config = dict(
    bias='all',
    weight_decay=0.42,
    decay_fraction=0.699,
    final_lr_fraction=0.0,
)
MLP neurons of a small language model. Each row is named by its layer, matrix (down: output weights) and neuron, and shows model dimensions 16-79. Each number is 200 + 30 x the weight over its row's rms, rounded and kept within 0 to 999.
A block is one neuron, or neurons of one layer that tend to fire together. After each block is what it responds to, as a language model described it from the Wikipedia text at the highest values.

L5.down583,247,192,242,215,185,194,210,175,207,204,209,177,199,162,187,225,192,188,217,205,220,185,215,143,217,146,170,150,238,212,217,190,137,143,187,215,192,237,248,183,262,215,218,199,205,152,181,224,229,217,138,215,180,201,165,275,281,192,181,219,179,207,196,238
L5.down747,203,211,170,215,176,180,242,221,227,172,245,216,224,197,196,197,230,194,218,162,214,222,250,170,149,203,178,250,170,168,180,169,176,172,207,201,229,230,185,249,203,229,188,226,159,197,201,219,197,206,191,227,246,207,225,220,203,204,205,206,212,201,194,229
L5.down894,225,206,238,207,219,184,175,230,197,230,173,162,207,170,183,148,158,209,137,186,238,176,225,172,204,234,214,214,217,177,185,158,158,197,200,271,137,229,249,174,103,220,223,223,166,142,199,190,198,218,264,161,148,227,212,244,270,158,142,189,226,218,225,172
L5.down1308,165,166,243,237,111,224,145,185,167,233,188,204,223,187,239,176,168,206,224,207,172,176,258,211,204,171,170,114,256,207,215,188,175,191,193,199,227,212,197,239,219,227,242,191,202,194,261,222,190,184,164,240,213,167,229,182,229,237,197,134,194,191,172,248
Prepositions linking noun phrases. Prepositions, mostly "in" and sometimes "of"/"on", after a noun or verb that opens a qualifying phrase, as in "Excellence in Broadcast Journalism", "Professor of Political Economy", "starred in".

L3.down1472,231,165,189,199,204,233,166,209,234,209,180,179,219,180,199,192,193,182,161,202,234,180,249,201,215,183,194,183,239,184,151,227,139,187,265,214,189,233,120,223,217,171,194,182,164,194,165,202,165,206,185,230,196,214,253,210,240,181,196,151,223,169,216,194
Foreign name pieces. Word pieces inside non-English personal or place names, often the first letter of a surname (G in Gottwald, B in Bize) or a table bar after a name.

L3.down1300,240,223,229,240,204,203,213,184,189,216,217,156,144,256,197,189,234,191,204,228,203,175,159,217,256,252,220,164,197,219,246,258,210,170,172,196,203,202,254,220,163,171,202,197,220,176,189,210,158,193,204,221,223,171,219,200,215,197,197,144,187,177,171,228
Function words mid-phrase. Punctuation and function words (commas, of, the, colons) in the middle of a phrase or list, across varied encyclopedic text, e.g. slopes of, into the, Mao,.

L3.down148,218,175,202,244,185,158,176,198,251,242,182,212,205,159,205,213,138,207,178,213,214,179,208,202,226,170,189,171,182,179,231,201,226,232,206,188,207,224,202,242,237,245,223,203,216,257,199,237,139,245,169,259,201,211,168,202,229,223,233,270,159,188,207,171
Table cell contents. Pipe separators, blank cells and short numbers inside wiki-style tables of sports stats, election results and scores, such as " |", "0", "4–6".

L5.down134,161,230,226,195,180,155,146,221,169,155,179,188,239,170,203,212,230,171,183,217,164,168,195,187,200,258,219,222,163,168,189,180,168,244,157,168,256,159,197,203,204,189,158,158,230,216,176,127,232,207,221,222,208,252,170,182,271,175,188,234,253,177,221,180
L5.down750,234,190,179,196,184,140,166,138,240,225,257,216,188,205,200,241,202,178,213,227,193,189,216,168,252,226,216,164,183,139,234,192,224,175,229,184,205,202,152,237,243,189,202,143,240,178,265,219,170,204,246,152,190,241,190,244,167,195,213,169,207,174,233,241
L5.down931,171,204,233,222,187,228,200,138,168,222,233,185,229,186,217,233,229,179,166,172,205,205,213,210,224,174,217,212,211,173,190,180,171,170,217,191,232,196,174,231,197,259,193,194,191,183,194,222,134,198,214,220,231,229,213,209,189,237,180,203,189,234,206,252
L5.down1277,168,160,147,187,252,233,209,188,211,226,248,138,237,207,174,194,155,242,197,155,183,201,245,182,217,233,203,185,174,218,172,194,199,149,182,175,218,172,170,154,239,194,194,223,215,244,211,205,174,235,168,208,217,229,218,190,193,278,179,209,163,204,200,213
Table cell numbers. Fires on pipe separators and digits or punctuation inside numbers in Wikipedia tables, e.g. election results, census and league standings: " |", 7,186, 43.

L2.down153,240,203,172,221,212,216,227,185,188,158,229,205,230,168,222,197,238,228,212,189,194,209,215,199,212,218,230,210,201,255,225,185,186,211,222,209,218,225,172,227,221,232,187,260,247,192,210,195,165,132,262,220,206,203,215,157,181,185,200,186,212,236,210,213
L2.down186,258,180,178,160,191,199,214,154,215,228,228,199,181,204,180,254,186,206,174,172,185,211,216,200,200,217,186,179,218,230,143,201,201,196,199,200,227,185,219,180,267,168,212,238,225,193,205,202,171,174,248,239,163,226,255,235,247,174,245,176,215,227,167,214
L2.down272,202,209,204,222,185,213,264,166,207,204,188,250,191,165,216,225,204,201,184,218,191,168,208,186,171,208,255,174,248,190,171,203,155,243,241,168,197,187,177,232,202,248,235,201,198,199,190,191,222,180,256,228,228,203,235,179,177,193,217,124,202,225,146,179
L2.down300,208,203,162,221,211,269,218,177,187,163,148,149,205,214,162,226,207,207,227,136,228,261,216,233,231,168,171,187,214,203,200,184,241,214,131,168,225,199,228,206,291,240,200,187,229,209,161,218,192,157,196,174,213,227,178,180,245,223,172,183,213,195,185,278
L2.down396,199,190,264,219,196,227,198,149,196,184,231,163,207,254,201,194,203,218,182,201,227,215,224,195,143,184,203,194,216,187,271,174,199,137,214,202,210,262,160,175,237,220,226,188,248,185,136,171,215,188,159,210,178,190,183,204,219,207,218,176,206,202,175,259
L2.down498,220,182,183,207,168,210,206,162,150,193,215,193,169,251,203,222,230,223,232,157,206,212,232,226,208,184,196,186,177,205,158,215,185,182,193,201,199,216,184,205,225,239,205,197,213,199,147,164,202,213,243,139,155,203,198,206,161,226,178,200,180,208,213,254
L2.down608,207,216,257,226,193,179,203,171,217,221,162,215,210,179,200,240,217,211,212,201,215,222,229,199,196,196,183,239,220,212,152,204,163,220,242,238,203,274,201,188,251,211,216,160,170,169,195,173,172,197,215,174,158,140,205,193,192,213,229,202,136,252,180,223
L2.down627,195,192,170,143,173,191,195,214,189,176,199,238,160,229,226,216,180,177,235,208,165,188,202,196,227,162,222,205,195,232,166,229,192,237,284,203,183,154,229,204,190,238,173,173,218,200,209,246,159,222,191,169,164,177,268,198,175,219,205,145,207,187,109,227
L2.down907,247,189,170,244,171,205,276,138,206,196,188,164,171,186,211,261,193,189,177,190,202,219,227,214,194,165,257,214,217,190,212,170,231,224,220,173,208,227,167,194,231,216,240,232,215,157,235,167,184,165,196,224,179,186,242,173,180,212,210,208,160,218,199,140
L2.down964,176,214,218,183,183,178,222,187,187,182,158,158,158,223,230,230,220,219,159,266,228,257,203,106,193,212,182,191,190,176,175,195,202,248,244,192,226,195,201,203,215,238,169,172,154,197,241,226,225,207,207,219,254,210,266,228,222,168,211,211,184,204,195,167
L2.down979,172,207,210,191,183,241,209,147,164,126,204,218,165,145,238,199,236,176,167,185,207,186,219,151,200,187,224,196,207,187,188,166,236,186,158,242,139,215,201,177,242,208,245,207,217,175,144,222,189,227,215,187,228,221,205,224,207,187,280,193,206,195,191,164
L2.down1052,187,161,241,214,169,195,220,162,204,191,198,203,148,203,206,221,199,160,141,190,199,147,204,202,155,208,197,178,211,229,250,176,176,242,202,185,224,260,178,226,184,209,214,221,178,218,206,231,206,198,176,192,174,173,226,193,142,217,173,181,197,254,221,198
L2.down1135,265,204,144,230,170,222,215,184,239,205,222,225,209,129,193,180,190,164,210,203,211,197,205,191,211,156,232,185,195,189,222,201,196,216,207,219,188,237,183,164,178,213,207,214,256,189,180,184,253,191,225,202,216,184,214,188,198,214,209,172,176,202,200,151
L2.down1229,258,228,141,214,223,244,182,185,195,181,198,215,222,161,184,231,225,193,244,200,240,217,212,235,228,222,196,206,168,228,202,215,205,216,175,200,190,158,222,206,229,181,187,176,216,216,141,144,175,177,195,189,195,203,184,158,201,232,141,170,227,168,183,236
L2.down1258,215,182,210,212,182,274,219,160,202,226,214,207,245,250,179,187,236,187,147,198,219,161,217,191,198,161,182,195,221,195,146,208,189,169,237,201,180,222,152,205,243,232,210,185,209,199,181,177,197,150,229,188,186,221,242,184,174,236,219,201,173,229,174,146
L2.down1424,216,176,218,231,194,290,229,136,172,194,192,246,188,212,218,181,234,178,242,192,179,172,209,189,191,141,173,204,254,169,204,206,170,207,182,165,252,230,164,186,220,231,257,192,228,155,180,195,216,193,187,231,228,200,258,234,258,176,213,182,160,191,207,200
Mid-word name fragments. Middle or final subword pieces inside proper names and foreign or rare words in lists and transliterations, such as Kuzn-e-tsov, Mong-ol-ian, Gurūp-u.

L2.down61,174,210,160,144,159,228,221,196,201,190,207,191,180,236,172,224,196,135,190,182,203,201,194,180,231,126,204,206,201,205,198,222,191,176,181,176,260,260,196,214,180,218,208,202,202,184,221,197,218,195,236,209,181,201,208,253,189,218,219,144,200,246,267,189
L2.down251,236,209,178,192,226,165,205,187,163,155,222,193,222,186,147,178,210,165,201,197,252,206,199,187,270,205,171,180,206,182,223,218,142,228,154,169,190,207,244,235,164,205,175,199,226,232,182,225,196,210,228,207,230,133,170,177,177,178,226,191,171,166,257,202
L2.down269,202,185,173,166,158,185,181,178,228,194,216,239,173,205,211,270,223,155,210,218,190,141,215,255,211,184,199,206,175,201,210,187,205,187,257,132,281,177,227,215,212,196,151,228,219,147,237,229,167,198,204,209,178,216,201,150,169,230,214,193,201,215,258,199
L2.down353,197,208,167,215,170,235,192,207,213,183,199,196,161,218,179,223,194,223,232,214,174,150,184,249,239,169,198,199,200,195,223,199,250,176,235,149,257,209,234,257,207,196,195,228,201,120,202,205,206,198,249,210,172,166,235,204,140,176,215,182,189,264,271,205
L2.down645,229,181,210,219,189,217,165,194,180,215,244,242,194,198,187,214,217,193,211,200,184,198,196,217,199,166,218,212,222,214,185,172,190,161,210,231,201,178,201,223,197,190,205,189,185,209,213,208,201,190,195,267,201,248,218,174,180,212,205,190,151,192,247,186
L2.down758,207,217,144,192,206,198,204,228,216,169,204,207,176,185,223,184,229,211,251,219,211,221,176,225,206,211,217,142,212,224,243,157,199,226,188,205,222,236,206,224,167,189,214,234,163,208,236,232,190,199,193,247,133,184,248,190,210,161,191,222,201,124,243,173
L2.down761,154,215,208,210,186,206,173,177,205,231,209,238,225,186,226,184,221,174,211,253,223,175,190,217,239,198,190,177,207,187,203,201,187,194,176,186,241,259,193,204,190,165,199,205,169,229,229,245,216,225,235,194,189,158,210,215,179,161,224,180,214,243,250,185
L2.down793,151,190,175,161,185,244,222,160,203,174,179,180,161,211,195,157,241,195,207,221,201,226,213,164,186,188,205,223,203,272,160,182,192,182,140,172,197,254,220,206,191,199,224,198,184,277,249,242,214,245,174,228,191,154,244,217,216,187,216,181,204,217,257,225
L2.down814,189,171,206,241,152,195,220,194,202,229,211,218,198,174,243,216,205,222,187,206,181,158,213,217,210,178,269,218,195,151,225,183,179,214,212,205,250,227,170,197,180,208,170,195,173,222,241,221,183,208,238,180,162,203,238,205,203,182,186,195,152,234,173,182
L2.down879,221,195,130,158,213,202,208,189,168,187,208,262,187,171,229,172,211,110,172,179,205,211,232,228,173,199,250,180,210,210,202,180,207,202,168,155,223,244,169,218,201,182,230,242,205,192,222,197,176,163,190,225,164,155,214,246,149,209,215,245,223,190,199,200
L2.down983,181,163,198,217,197,196,167,118,177,213,203,255,190,198,189,222,194,207,256,170,202,158,232,199,163,172,143,184,228,180,165,164,171,175,159,197,271,234,179,229,232,229,220,159,234,200,241,157,219,232,231,211,218,228,218,168,189,171,180,209,225,189,215,181
L2.down1040,169,184,228,219,171,186,159,176,157,196,182,201,200,220,183,197,224,166,214,180,218,200,176,263,269,165,216,236,168,213,217,192,187,191,236,186,246,193,188,228,165,218,237,211,164,175,232,189,172,211,253,223,209,151,200,154,151,174,209,184,184,248,275,177
L2.down1087,188,183,154,198,175,195,206,179,184,200,196,242,196,200,212,215,204,156,218,232,225,247,169,203,246,168,228,176,181,236,211,180,185,210,167,159,223,250,188,232,195,213,189,208,183,218,234,240,173,244,265,205,195,163,219,229,213,173,207,156,234,249,242,151
L2.down1348,219,254,203,191,196,229,191,204,191,178,241,215,173,169,212,186,263,200,197,186,205,177,191,166,186,170,205,186,193,228,169,208,216,231,217,156,194,225,202,211,210,228,247,226,217,190,228,231,203,170,156,232,153,170,288,201,279,211,218,167,174,169,233,241
L2.down1419,228,192,178,192,181,186,188,218,206,170,205,183,178,189,210,184,208,199,235,214,220,232,218,211,186,163,207,171,171,247,183,219,215,215,162,160,175,237,232,222,188,222,243,191,182,177,214,246,227,163,192,290,142,178,251,184,247,236,208,142,194,126,237,183
L2.down1531,202,193,190,173,168,237,213,200,194,209,168,191,175,235,192,232,195,184,212,182,179,171,158,216,209,162,215,219,186,200,216,208,190,211,206,181,235,179,179,227,191,169,235,230,208,172,223,178,174,212,230,213,155,194,218,159,171,188,205,180,153,271,263,212
Table cell numbers. Numbers, blanks and separators inside wiki tables and stat lists, e.g. goal counts like 0, percentages like 3.36%, list dashes.

L5.down58,189,184,186,229,223,166,160,218,153,212,167,211,251,239,175,180,171,188,184,204,249,192,202,219,184,196,203,234,247,177,155,220,207,156,225,163,238,201,152,190,157,218,165,191,183,222,213,212,212,194,161,194,204,184,171,181,208,153,184,240,212,193,251,206
L5.down77,167,187,180,251,217,213,254,170,208,261,190,210,241,183,154,211,187,173,238,201,243,178,247,202,229,188,185,236,202,189,183,159,181,173,214,187,167,214,208,216,237,210,217,194,187,203,217,217,213,244,162,204,169,161,201,204,129,184,186,178,187,174,242,219
L5.down328,153,251,216,229,219,217,223,230,237,209,216,187,187,214,149,137,229,166,223,223,223,238,176,232,198,208,227,215,221,245,179,141,194,168,211,158,188,199,210,251,214,171,222,184,178,239,201,179,172,172,193,199,158,190,176,197,187,181,187,178,184,209,206,256
L5.down958,208,186,192,254,194,221,207,186,186,212,192,191,183,235,199,215,161,173,187,206,266,216,193,272,200,202,239,223,205,207,164,156,211,177,243,191,204,180,171,226,174,208,211,190,184,190,148,228,200,172,154,191,178,169,212,187,172,197,187,231,211,220,182,250
Non-Latin script bytes. Byte fragments of non-Latin characters, mostly CJK names and titles in parentheses after English terms, like 鈴木 政二; also Hebrew, Greek, Thai, Korean, Turkish.

L2.down181,254,175,154,206,211,239,147,160,141,195,198,181,211,214,231,191,228,189,206,168,233,229,245,237,228,196,195,249,156,209,195,234,206,198,181,216,155,152,232,224,257,204,144,190,239,213,159,191,163,162,213,175,215,246,169,170,256,191,146,190,198,88,157,266
L2.down196,204,215,208,207,204,185,183,217,207,199,179,189,212,197,158,211,178,167,199,197,216,244,210,240,213,236,182,234,176,230,214,242,224,218,196,170,212,145,204,192,250,182,196,202,204,215,150,162,206,151,206,207,179,231,191,223,241,227,187,189,211,151,146,199
L2.down245,224,183,191,206,189,221,182,183,147,217,216,191,228,188,183,217,249,178,198,197,226,206,195,191,237,192,201,212,184,229,179,181,141,221,172,157,177,213,203,229,208,205,220,238,210,200,200,196,202,162,180,182,204,251,227,168,201,243,226,163,263,200,184,195
L2.down326,207,181,210,175,185,223,182,227,188,208,230,194,226,216,199,192,188,203,219,145,183,242,211,185,221,173,197,171,203,230,239,194,230,124,197,146,246,181,181,160,257,229,246,249,244,256,210,205,198,237,189,223,164,178,223,204,182,223,165,205,215,156,191,236
L2.down500,233,222,214,193,187,215,191,163,198,181,189,182,199,172,149,211,179,151,198,191,245,237,247,221,206,281,161,230,158,228,170,222,196,190,176,146,155,143,211,212,238,208,205,202,224,214,133,162,180,172,236,178,186,179,167,208,202,228,158,193,240,164,140,200
L2.down505,147,177,205,252,238,208,175,193,211,227,210,206,241,198,198,157,173,174,214,146,169,232,214,175,191,208,225,272,230,232,198,163,189,160,164,166,197,216,201,260,187,246,176,172,177,223,155,209,217,170,190,175,213,177,132,148,162,217,149,197,183,242,237,213
L2.down619,220,234,181,167,152,174,151,143,197,230,202,183,229,188,167,189,203,159,200,211,221,227,228,221,188,206,186,224,213,192,186,233,174,152,229,201,197,176,223,203,272,217,211,187,217,199,187,177,165,200,239,192,216,160,211,177,226,221,153,199,221,186,158,246
L2.down638,218,192,184,219,222,239,181,204,199,187,182,187,220,192,178,236,251,182,238,196,245,210,179,205,211,189,217,176,174,220,187,210,231,229,174,218,240,179,189,208,211,163,272,201,225,178,170,208,228,172,190,213,204,209,176,196,235,207,255,222,184,153,200,234
L2.down659,192,214,185,225,225,232,196,195,144,227,183,188,213,205,164,213,187,206,232,177,184,246,224,259,236,235,172,236,148,197,199,241,186,214,228,165,118,186,211,227,216,209,242,196,217,226,152,196,183,176,211,166,207,208,204,188,208,188,186,219,196,184,152,239
L2.down756,233,224,193,190,201,229,188,201,162,240,202,176,202,202,194,200,152,170,169,189,210,242,194,230,193,167,212,206,232,211,229,198,180,146,180,232,217,210,205,197,223,217,202,207,253,195,171,147,189,199,204,183,157,195,155,188,163,201,149,171,166,185,155,254
L2.down1021,201,204,175,223,200,261,198,187,174,197,189,238,196,219,127,217,203,203,262,148,185,232,173,233,254,219,174,242,134,241,180,218,264,191,199,201,193,193,246,257,222,202,166,210,203,187,162,171,188,186,187,194,167,203,174,154,223,218,193,189,185,160,245,203
L2.down1241,227,224,174,172,197,180,203,213,175,222,220,216,189,174,176,225,231,215,204,208,216,239,210,241,190,162,167,205,222,226,141,197,207,202,171,210,168,163,237,229,233,224,188,187,201,176,161,173,180,214,254,193,204,217,173,176,246,230,178,207,240,183,203,235
L2.down1340,187,192,145,207,194,209,187,174,211,248,194,189,192,186,150,187,199,154,211,185,209,215,215,249,164,230,126,220,253,168,199,234,160,179,241,123,200,219,194,168,267,230,215,207,217,194,150,235,166,202,247,220,175,173,208,179,184,236,196,212,252,188,172,186
L2.down1387,230,160,212,198,197,186,202,216,137,183,237,171,214,236,154,162,222,165,230,197,215,200,217,182,225,163,194,214,170,201,238,205,209,241,225,191,198,255,248,208,212,198,172,114,224,215,246,236,181,176,205,216,205,158,166,185,194,142,151,173,239,147,162,237
L2.down1423,246,216,154,211,220,244,164,174,200,229,177,176,192,210,154,220,213,183,213,185,204,205,198,231,254,254,149,221,198,217,178,193,180,210,177,200,188,168,241,219,218,221,200,212,223,184,139,175,149,163,192,208,213,171,197,173,225,200,174,212,243,108,209,268
L2.down1473,213,224,202,198,169,238,183,173,181,220,196,225,234,201,145,233,206,192,221,185,209,242,225,242,210,195,161,247,172,220,190,237,203,178,186,197,170,184,220,215,227,196,207,207,190,212,148,154,185,216,184,184,196,209,170,223,227,217,206,176,224,130,193,211
Name-completing word pieces. Mid-word or final pieces completing proper names and titles in lists such as cast lists, rosters and credits (DiFlor-io, Bast-ian, Hat-field), plus some split ordinary words (c-andid-acy, quant-ify).